Weights of a small GPT-style language model, trained from scratch on English Wikipedia: 4 heads of 128 (1 for keys and values).
MLP neurons of a small language model. Each row is named by its layer, matrix (gate and up: input weights) and neuron, and shows model dimensions 341-511. Each number is 128 + 24 x the weight over its row's rms, rounded and kept within 0 to 255. Numbers have three digits each. A neuron's up and down rows have the sign that makes its largest values positive.
A block is one neuron, or neurons of one layer that tend to fire together. After each block is what it responds to, as a language model described it from the Wikipedia text at the highest values.

L3.gate143:139107125120124175113086121139145109160085136146065152076084144147144122130148109150143151129096142122112128136155125109149131147151145134138165133088108155152097087121088154123109129083138140111118139085106131143094052085122098128163125129153165145140067121131111158138099152103120119118133126086109099141108129102110102117136136132136106140125122160153115125146173155124156126102138101144132101095111137153066093137161125104106153101138124126075125155113144121114114108145107105150136140156140134133156183128145
L3.up143:159122151118119131158120119174140100134119164094101128109102131117117148103062084156148173179123069114125152130146147103147114128147129105100146144119122146129152106131094121143158152121153097147129131144103094146104129169148150087131173125103124114101099154076130155090079156091097154118136126139131116139068167111128125119140143176144107144096105135131146133114145148121119137135117140103174112135124141105119093127160094152135159158074132163170097133092121095145128132122124058160148158099102073115145111128119
L3.gate638:118100128130108102111119111105090118146120130140140115134170142127087097126108168121166114142121141181182081146118104088134094145166129142131117128136137161129137151147121110143081114145118112112118177095120119105116104088136168098141140122128143139131148178104142130115147142136124130144115129128092132132138088108136137126145120119108172087135132144106145150083155125113132124143122153152144082102142156132137143121124138138127133145131092120142150144100116128150117109133138103163131080149097117171162132095097
L3.up638:106103151137136191126143124134118126135159093184136103078160132126159132144128175176157140144135142142138137127157129147159110109144142140108098128156148130121203137160082144110128059094108150124118140122142104159130112077094117111110148108112119133137088136076144109135118120112111115132097080154110098134134132122139164114152129204113100131168101159122120107106135125127104134114129135092126136079110111133130128121134116117116144157111184113107114109114161124092154129134137134131137142119125135143165145133142
Description: Coordinate digits

L6.gate53:141122134146093118156137127142157159108143079091103169092141093110141127158099172119165103158140168142145108114115147158125133110139101085140152183098147124102129103113164141141134111114121110106101143084164139115144153092139127142159152154178125151169142152152118131112146168069148085127132149108179132098133179130115123117153147113114107096127173174129132128113148157145138127137083080148152115123142096149146079129161165110082161142119134130153116180168125120149105089109119095119147156137122160108180100155111
L6.up53:092106125125119134117170121138153154104135064130119100123127108142150099125127151136122141107110129127113103132129103176155119123123105123116145112093121090118116057133165119110149091143147119101113132109130093144114102113116139106144116152138133166212195111120142130133144158112136125122117123052136154114112134116101146085105107113090165159142145125106158135090117119184102106120159107149094115137127095134128109147130135134060151147089105151170118132099146077168137091105123180123166123130116102116150112160119
L6.gate115:118103132168119199096143103142158098129113092100114101158158120124114125139210156146145137147162104147153104056124113088102116120117147163111149152092179105126114105133154169135149122122134119127107129138135153136118065089118135102139126113172186137152166102130137110159144149135120115134132125133145068114144118127135137096127140117144105129097109128166103131122097107093071142141107143123090100162103166104118120175111118131086143131154124120142116078116122135127158123103102126091098102105147154124154155132118
L6.up115:050113117143131145141118122166127202152108149081125119125111163099088119135114138114076124104157076120155112091142104121118134121126134157139125129126156131089133133133082150125154098142124132134117116147123107123169100127149136112110157135101121139131130125131103118143116187158149137116138136128137096138141109140066151107130162147107100147124104124146135145141115138113113130149168105116134152152116191104118101114171118110111119103111091141133129103152132144123157116117086190143131089127127120104142125086102
L6.gate224:137122070116102153106064158110161142134081135103138130180149104181127131124148114117147086141144117122156151084105158101138147106123127114154135128115115141071120141147129132111120136122154114115122119126098187089102104134159154140086114079130142125168083126122115118123068109128100104100134157097101103144115129181164099098130129173178153070131109145137100147123154134095053160145162165105141101133155137110173158094151107172106156130151117132189123102134169126115119191072141135143123133116162136131115134109112
L6.up224:145133098110124094118108108067159107135088131106127125123123103122155114105164151130127098120149117180130166098132181091141141129088119147084075108118111101136154144144117111147120130098093126159157140126132171165147126146127119133164163152131120126122082135147110075177113090096118126171150127133111121142140116107137142072156158087126090121111116119145154162127129107128108141150137136109131090097153113140100108095168094155148154124135120139163158135148123149110141102138132122144136156084153134125156147092144
L6.gate621:115149144111134160123166133082125157128132135127114076136100138154096165076134174118104120111118141124177102119159135154172145105138138154125128090145154126072141147128157148129138092106093191119112162114162145129142147087121141109108128089129130144121144081135120084098112171137090100097116129125096085108097130139117122118146117144145168123151142103169121172131129098107124135164101116126150132162127113098140157136124124125143153154168140161149126129121103130157099136085106135096150122145116132121110115109128
L6.up621:128158164095138112131125106152122154138070116081125135114135159100101146109139167103107130158122101173119198163137099152173139098128158130128138171120138114156096126070168103175147145109095131127107106131084109149105115122153157116113116091100138116132188137132152104093126122129129133093123110148116164133154112135146097108120140110070123101165156121112147121132144102126094143141137097126135142110121128119120138111163126161100164144157132125103112075098128156148118102133112146087154126103107135108105149139136
Description: Digits in numeric data

L6.gate23:136105167137132155061118135109177143130152147147109123125133109152106115088114110134128141115104097121110139129117133158137120116153138136124165075139124171144111093158119171102153140144128134139082161126109104103083137180177168148124057108185119127127116110144117138131109125113141095079114106090118126084138135116158101135125124118113120084141148130119124138110115169158134127174125090116116165103142160097168121131133110157138110114116132118149171093161119113124096095108107120136102134070148103130140130103108
L6.up23:108105150111135167114118108120133142107175099148114095125116192159149089093162167170128136136137065115102092108113110143112146150151128140149139135120143119124124097125091153118129114125122168156137127143098124180146125169167120134104137094099102101128135114117114118163127143131109138090130092122124150115142145121130174151136127127157133125177184111111105140156129121151107131131154122141122126066130126132165135101133108136133130153128097145107125142144101127134142101131142086062136110128106120176158076111141
L6.gate165:132144122097137138105110106160124127146152152091140124141172105100118144170120191127118102143098119156123109109130108148121093103160120105128129136133155154109095120145143121117175121113088107114162137103114170131089098129068105121109120116192163110158112112099112126142144117169131098147122100099096153121158129091136141088149147155139132155069140089130119146128083109138122138103150121161106131169132126126150149156100153168150117157099156119156200162106121120107095104082055081114143137103120128127133164091142
L6.up165:156128110125118162109112087105165102165154091129107089114151114127139145143106127170110122145113087170141110101106092169114077121153115124125154142112129151158123073158164136078147101112078104091130151096119151131122131104130113150149119090161154124145097147091107096129167117131136142155120160098110154088167153139167159119142108155192130123098167145128155146128112132147093129092127100153101132130157117130122136176169157117132176103133172121112110149118102090166110121081122124105152113133155111132189123098130
L6.gate213:134141152119133155079110172112141130177146109126106144130185141152141094124136139148104124181088099160110118101139094114125061079144105098177134112100133141143103121166169133097141113126095101085124157096117142163084141130132118137138081101187143138155105127138105106125155100141172113134104111088093132083145169114146142115174133135136112142065132117140135155143121124154097114142140145190112147111099149109153132127135151179155084143130179127181164125121139105110103125115101127112175168117136120119115153114139
L6.up213:106113116104144151130124123147129131130165152160100102118167142116132108123125175149089127149117086151146101131126120143147128122128096135127094132117186082136119104152149087106136096122124125100148136113117116141103090121104070131086110137133102122141110110095109108136137118173130118146136103123111137092138123118144190145142100149173118145115172118175124133136101122112098167094161138143093171139141141124184172138103121135149108088122113141130110145109108096128105150147096101096158108089090113173143118106123
L6.gate535:170158110126091138092131125138160095177146132118096145156153155119131122124135102117181104168090070153083116161134103140134087126159109127147114143088132124105101133154145121084143114136109095107085154094125160171126088139125121092157098111169159185122130166085116136122137130178186102129128156139095158119148122107139138108175142154169112102088150131149146149122122141118110142144134142133116144121141181116107122131122141121139138128138177127186178163130085114122072145136144131119123097115154129140116173110170
L6.up535:141127124103161148134155131148147128098145164156089109108155119124111103138109176162156169134093154142116145104132094114140102112109093127150166128102128122144116120153142133129138086134116114094152194137118145165094143153129127131146097114128115090139127127133120121127126120141118105115102133097123121123156153105170150151179104161146156140107182129150110154140093137119118141161129184157101139139159142153146123088129119106158098121143134053169114144141114090144122132103112111076112150107117088154093147124108
Description: Line-ending breaks

L3.gate462:200160126130124149100107163157160109172128170154147156150163128118140124146169128167168145136136128161171154150128139148119082116104077111165140157134135167114130145145108136113138127133106155074129108124123154119111131155084133143120153147173179117160109122107145131167161125114131108126100150138124142124196156114151107086169143124107146113123107124125114104136121111165115166143149170203159135150111159127141115106133122110169153144170146058135152161094130121116097114127109110139140131110140156109144127111125
L3.up462:157135144107153132121126117128136105127141130163114125126172154123138134166110127189144117110150149183174145152150139165135127090109083141075111106107149183117144121138138163127153148167118134078172132107141163150121131113104104113134154099158147103160073118129121135131166105115136108108138118115156123142179166177133141103164122167101122120131162138120120120146148138188118126146146130123096141162080148112132164112137110122149141143147129095083140145136134103103093129118160091081133117122111126149100126103129
L3.gate529:173113067131156123132088175133127074144156134172147121115153147129122147102131109142117133115128127147128121083097114120137089144177157116134197121116147116072134135189099136135135132115120130067156120083129116086148133106103133099136102140134145159161135141087133151153164147133160145122146121128136147139134147115111143103140137127173090120158125103149159148133131151136112166121137170098178100143122117130176109155137135141139121159132114127149142142112135096123127088109117150133117113131107133097123165137137
L3.up529:159086113130116115127145145157100130150125124178121163146160113146103090136119133087129145112146142127069103105100114131131138139144111124143122174085157115113092132121144137097111137115123146116130133119145140146077140132070114156130162122153132111175152125150139097162139145154171095172134123159107089115135117082103187134145134125123174139172143140176166114109114092137100175129164152117123123140140140129152114091077097114141122143163114114112113115091133104136081157120112110134112106137085098133105164167149
Description: Line break after sentences

L5.gate0:155154142168174139122088114114168115130101113097127135163177129102127127104129128162113124107104134130116144103102126119093120098117084101103136152114127173135124128168139118117137128147124149107141112102115156182130133127108118094165145113138100092100088147148145129125120133147135143132161111122087156134139149126190123117128137205128123144113132124142095151124109177144135132088120157127092136131109175105141109150116099119179108120084129090147146140103170064148117123151105173143133154121170114096139148105113
L5.up0:116149132133130137176093129125145168124163175142079061147152127104135085131117097124138142113121130112133141140077104115123154120100118160111131109206151120113140114154100084127110122165137142102160152120139147151147133150099118094129138150098124116157130151122135097116114146131098152155137109119173102130136124153139116146112100147124125099072137157174142122146129116139127113099103137103107159133145138120193154153081088083128124115107156121116102143147150132171138155119116155118153113137104052127136099142095
L5.gate185:141142131140136159095104126137108131158133087102133145147109159130105146127129145109161105148124141191130118126093122116100121084130141092156110126130152164152112122136147112122131098110130107110136116128115145087070096110098098132093142092136137099163075128091130115121124099158129137103137116150144137139123135132158140130099142148154127086090134122108106099130135120151115175116099089165088146140100148140128118115147154126094128112082210106141139113171155128094108098100132154130147132142169131127165142151092
L5.up185:135142079081158124091129108162111077112150091162104138128117139122165143125092147149127139172115124144144142099150130170113127116131142137156128151130125128157155105150130099090146086140111114124109199156156152139127147131137123118129157108134146118137146068084085162122144134111135131135155151145152132136154110136163158127131126121126126151090142152120120142096101128162119115120121129150110087102101107109119177115084088077117164155143155156130126181171102091138146099109154129080134177120144161121198142167143
L5.gate279:163172133132135142109072119114148075139142107161139125149154152101144113097159159108153132160153119140106137121100160122125157150106144086163083116105178112149155103200143069095128120129142120093149131168151136162171110140113102111129127137120203125109118101101150094119175134093143108115129092097120132129133124108136112092123151093159131121117124115152170136092115139078117159123114130130148149147130148116158125087132134141177130122116114132122179168155128135097127126157123111093115128098149143130163165094101
L5.up279:122102124117131105124137119159118140104139127111144184146130088129104136115087157075130135120132088126157115058129149146153121143124092128101145124109116125139096128110113145123151142181114107111127106112107152148130102168095138109125181129119111147119111178163147132160099091143135108152137127106107128138098136114130160105132121126107174125121166113129108122119139164169167147161147136110133108123116156141117136145122138168178099120122116106150188153104114101103130139122093197166144146109115146126141099116157
L5.gate467:167138157131125153100133120151113123161157131140142106149187144102152148116093150107147101148129086167147099158162118157142119105101088120153107119105120150131143114151153122106149140171111134074160128081126152186071085141122132109128154114163202107123119087092106119134190121125168065132131155101157121128168130141125145108125129152171127097083143169144140146091141119147108105113145120138118091167135130122126153143110125123140142132171156078122151176155123110141115104147120119126155122129131110114151130099142
L5.up467:153176126148157155105114096128080118176141156091130126140164122122112136102126144117118140117146086144117120144117127121120127142123117144123094135139173140134131113154099084102167096151132103120139116135091164141137111168091088126100155172188167094159120088113121127142102144163145096110139097116096086122128150144142116101126119151123125153106155103152109076116079141102117152105141110150122164138119139115165128119145111109152126123145104103146115155098123091099145123092099107111146146101084106127161136086096
L5.gate492:126097125122184103115107167086112093113130156143101117137138161145115096132111121124143122139095124152140090111132118108122061085126094104121135136130120172096086097108159143142067145153133102133137121106139162112126159181176127103159090141134101145124116095103160142153095144095129127105139121122167135089143136149134165125155132132104091097120105107100168099133160154114073147103155156101093146178177177127164130114109112159134096133108125118125143173150150157138136101141125144116125147129167138105093110133131
L5.up492:163111118114159114135120100119111146140124169124154129151117168155121134102078135079079137142134121148111172112120141114117112120121144120132099128145086144123127140120103112164143138096129118140100104103151134137113116110129138132152096153095119129101126086129101179158120133139193142168171143102141165115111112100139142087170146135134102120164130138081081098127123120142099098100119157121162107203140127142111133146117145139114131151111095122109123147077117157156127106087115145110116113128148122119131157155146
L5.gate633:136082111130120119180100074108114181135134082132093140152124124113133120100112150153088091114127085156126119092108134155134114090134095159145130176092149179122160087147160132104135101102162132149140067063129107164134102113129105104116131105110116168147144122110123159121106122117167149124142174136122163156132107142152134107151100161172138126140138151143182130148101099148125104164116193114161183115136091132124110140113136103137180108136126110116139152109174181171148112108127131144118154114156164166112136090126
L5.up633:100110115145138163126141068114157142114140118129109133172110120117160170087103162123135093113162122086160114096107113122139151107107125161110130108154124170101140147151107128099123143102142162143116137091159098112132120095112150075089170121113100149109153128131124104090122138139114175128137105133118098119132158152207105121162106121136138151128111178138122121128087136144097131130117167104124144126142176133113134158144111103110146101091123141102133098105155101166090090115119163147124122117163141120162159143114
L5.gate649:124153174126131126147119109135139185117148169115117133107141126144157126120163082108116124164134089152106098123087129139107154153128117145147135159114141158137064148195110124126150139113137134130130104166103144139188135133128138119142152125124118155138161152121139107113116173129129136128123145113138103083118120175151112107118177151175132112130146125172121127144108161147113183129129149164133100125083122131137149114144121151144120122066165118152128118158142145096061105113125120112110118092154112149141153145128
L5.up649:165111150137098119159125114104144148145114132088134124097117162113114107126093095128128148097164171149135101158104116118109115114118117114142093145105129108120147095124144153111095141136113105102114153103118125123125137095148122152168146125126069104126109094171126120140153141138154181154131119113127194114128100153090147143106103178133166140149153118119161128131115087107142084139141132107118148142161134103129134170125138153156137123139129147156152122136110112125125155107108101155184122075097175132173136147111
L5.gate657:168132139156138164125128096132100121157134165112136146130148130160120124110131164103131146132120144181140110115146139153107136134169110138172150152075136158184093101125131144096140171154080112106133138105089131135088101117105129132105173080178168084147121143138131110130132116152145090127097116145137105103127167124121128121142167141161186041084134138110120159134160123085080127137138103128130121190090136125144140133169142112143163146143151110135145173171099130096127138116101128153118127135101131097121142138097
L5.up657:172169143098148133145104106136132139125135114112090125143136119132160130108168172126137155146161132139146134109171137136113128140129105169108114168101150121121154120133165165124152127166123128086120131116120160169145114083103128128121141118152145082143128128103136109139144153145159082102135151163148135121148142145125138091108141185141129093126123129124112139122148133129095127123147073140119114144082125117142158163133138132142148193095173120112146124133096120098150099092123105095151072139139174135150044094156
Description: Paragraph-ending line breaks

L5.gate50:137123141091137145133147136138166169127161121142119093171117156167114097132148152087154116129084150100130169116069167114153107093118139103153167147167123141100163137130085108108143092109139117127109138120125158135112132139070139158139139122118132123097124116140116131135152197090160091125117141092125127116149146128104123129099142150139126121129097136137157104130130081148135127192162086114153173108093124124148147183162119154145157079113149147157173164111150139127107151153105120114128123149128126148163107114113
L5.up50:077121136127158130127133110146186135150102126107120162084096177137153143121118135113128123137136091113155149163145090124115123094132138135159096148114133115133106132119089173117154158132144149143160121127093125139095099147093180057073141125117117144132077092122092104133128109111111156103100129127139153124153154136136137111124101105160120142127157128124118120150165107143137111086152149157139165097118068126119124138122135102128145113160168101142153098131111115113137133165122171119144147153130103139165085134103
L5.gate124:151120117133152177122100138131144137135138090115096117126161124150152129135096133146172146118085123131142133116123114142133142104133098127129164156126153123131143122140138159139158144105163134132125110124130154143122133111126140116147157106083137108086092103134157116098122169153140075078090159111146093112123122130122134116125122156105162166111130170143116115144151099148143151109142109175144121137095112115151090099101136160142122140125153131122172141139131140112084125119131135140130102108130184095096123120119
L5.up124:063088104148119137143129094155150149090129167152138122137179092137108118103132131157164133147137135138130108143118135115157115112119152133079150150123145116093131152138129167125091103134160127142134095136148127126100099173147123130101129112123144118132145137127162114124168143120162122147126139138144117145123129119120134113139147185174122127128102151104083126136179117106130106181103141157119082124155173122127150112122130099137137140079109129097114109118133174154137083115106128125145124122112059154151102140137
L5.gate139:152140103118121173114096106136134175110127113068113122117105159153112081102147116091089109143094116146082095115107148128099117095107130144154111153138123173107092144128124126076152135122122121127096151108137160113161138162138138163120131107109110143154110109139131163115101136143179140080133153103154121119136115172111112154122162122173146145100120128127120141141172114153131117151074127118160112154127147122182064121114109143144160099116111148117135096170121150120094164092127138117123116115133178136166149083143
L5.up139:129134136083137153155101098131121165119122114138100125189115078115140142147139114085097068181147121142136175102154132094155122126120107090163128158116109103103156153134125185114107072133156134140131165113108109129103147158143137147117134130113133122167102060079144155153123099157092151099083114135129143161117120161116148117127125081110097103129110148161093156125149097125115132124161105169145121127107077118129102114121105122118156099134125133115120157145157176134142133105106149104123126135126175118146139096117
L5.gate496:081180125094167145087088187129107194180131110115089149098146148115120132102123150099128115201113101153151166148112080146122160105133140127163108157119132174140109111158152129071084139080123149142127164110144109127112138158165141064168119139129165119143112166145121135119131107110142150152122118112154137113143122136134094145149123144128148138143121130100129139151136112106180138111090090168156099109156138083088102143081137110108166135146121139157124144152110116154156157123094160147097135181149123116147117132112
L5.up496:165186104075130179140127093093138164109140121115104139086130137173125123129141161155125122121103106079165148112138127168134125129107153140148139142148134126096118128140086142128110171140150089098141147118087102159122122116148144151134174147087134114108105146150106161148119147119156151130138127142119093122138174113107137112112118160183148115133155136093069127149113099130128082140135078101111102134121149178106123106111115151158111146145143137119112181141120108146128113132133153116084130130117094172118147114143
L5.gate510:126141111132086106128122169116149161121074126120099127107180180106145137126110155136140137122104122134151137093116095097099081057133112110173167171105127153152102187116136113126133085147124110121147131096129135122133110093143152125140153107131146135146121140080163116094095150157145147157125134123080078127105142148127147122190136117106135114119101144129140117113177098136109134161092160172102129130087080150096127152098123107109164133114125139165116092123131126111152109122113093114108103106182131147138116153149
L5.up510:126097127101107125097119168149121143138123128105144155117118131194128099109121138125139138130098127175114160143130141136124162115097133083140088118138079152112136089118125105101092104129110141132119116128136113148151148124171146067116138140140099120148102179132135124114076080136142082126098135077147124105146146089090154136151105124105138112125077155117132130130113142088140108169108100119111071148134098108141153071114147145127120159095140088106112147118125132135167179110099087113112122160133142153142137112087
L5.gate532:102161172132164134125145141163150122145104148142103120173142159161158143147149151094157175141110129122134143134114123163131132127136079142163141118105124132120084145076110101121112127098132137094152098129123135132093110105145149117122155098100128113138075182105086129133124137124102127145127092119120179131162094158125144101079114134134139105134151150106193145160132117099126153121129094140124139148072184087140151119137082115146134143120141148132147138130151100094134115108109136159115124154140106165148096103109
L5.up532:133126135133145130115102100123160148111105092150138100112130183130121113137093127110115107123146146139099163148071172176133166163132134125100166163103117131102143144083104136116104181100128118157152114136153114119124164164153134132111147124120135099131093132116151126147123111145106135147113136187137124121162111080097178114090130111179112114125139142120147103106127128112115157095115085130074157129113182125134142135096121103097184121094119113149129077127127109129111112117137110079141109125120116156169148125129
L5.gate567:211141114120160125126130143158125166135098181127121136156149106127061146100135117187154140136145137132126080126130170136131142119128142114138091132164129127136130128161098136117182117140109135098162085130118168117119130092146098148132115089107129130102107168152165094129097163131138124112134124160186131139121125173142134102148150145153145160112114100093101176132130091125124139149124124160110140114173138123112112105127147108089154151113130162155145146131126081165126102099106133146133152155114139116149155130153
L5.up567:112110105124111104135106147156152139071169089121107070165094107139111109135143166137113120118084122117086129096158130162098136112178138137138128152135127105154133128153130150147113169099119123121135106177133158125152150123128111120147108119082089096151127122100124114091157139109135112131126131136141133124096071133150133078158080137118124132129117131113091100080164076150130138143123107101162133141132097126121146124149097169118165141111167145149119119140136147142126118150142104160141157156122103145146133128109
L5.gate571:119120113166138128113170128139140116129127102103110094111084110138140138151163140113140103161188131120137119152111117137101160154120125118130122113096127093110121134107098139135136138120124136137137124137100156156134129126165110167094148123102178127181100155134113104130126131122121101078127132114129134114110132125115095145084166139135128146116064148124151125122145146105118156146149102122121118111089134137122131106121129113152146134139114145173109129207131097125085118164138153118116117128160091154128104131113
L5.up571:129129115137149175133096107128115117140118098104099166140158114117142084152136159129143161118122164168118110097164126101171156163161135111178117159121121121080116177154094137144127124145160165110144123109147146100142119096149096119161126141106225092116158161140192110145119132122119148137127080144095098104104137149152110096133192161115126106117081122102125108130142101121143153084145121149093124110175099131104122086110115104090133152130141111154105116157154089094097123100139166129111127104078098128145182167132
Description: Digit inside numbers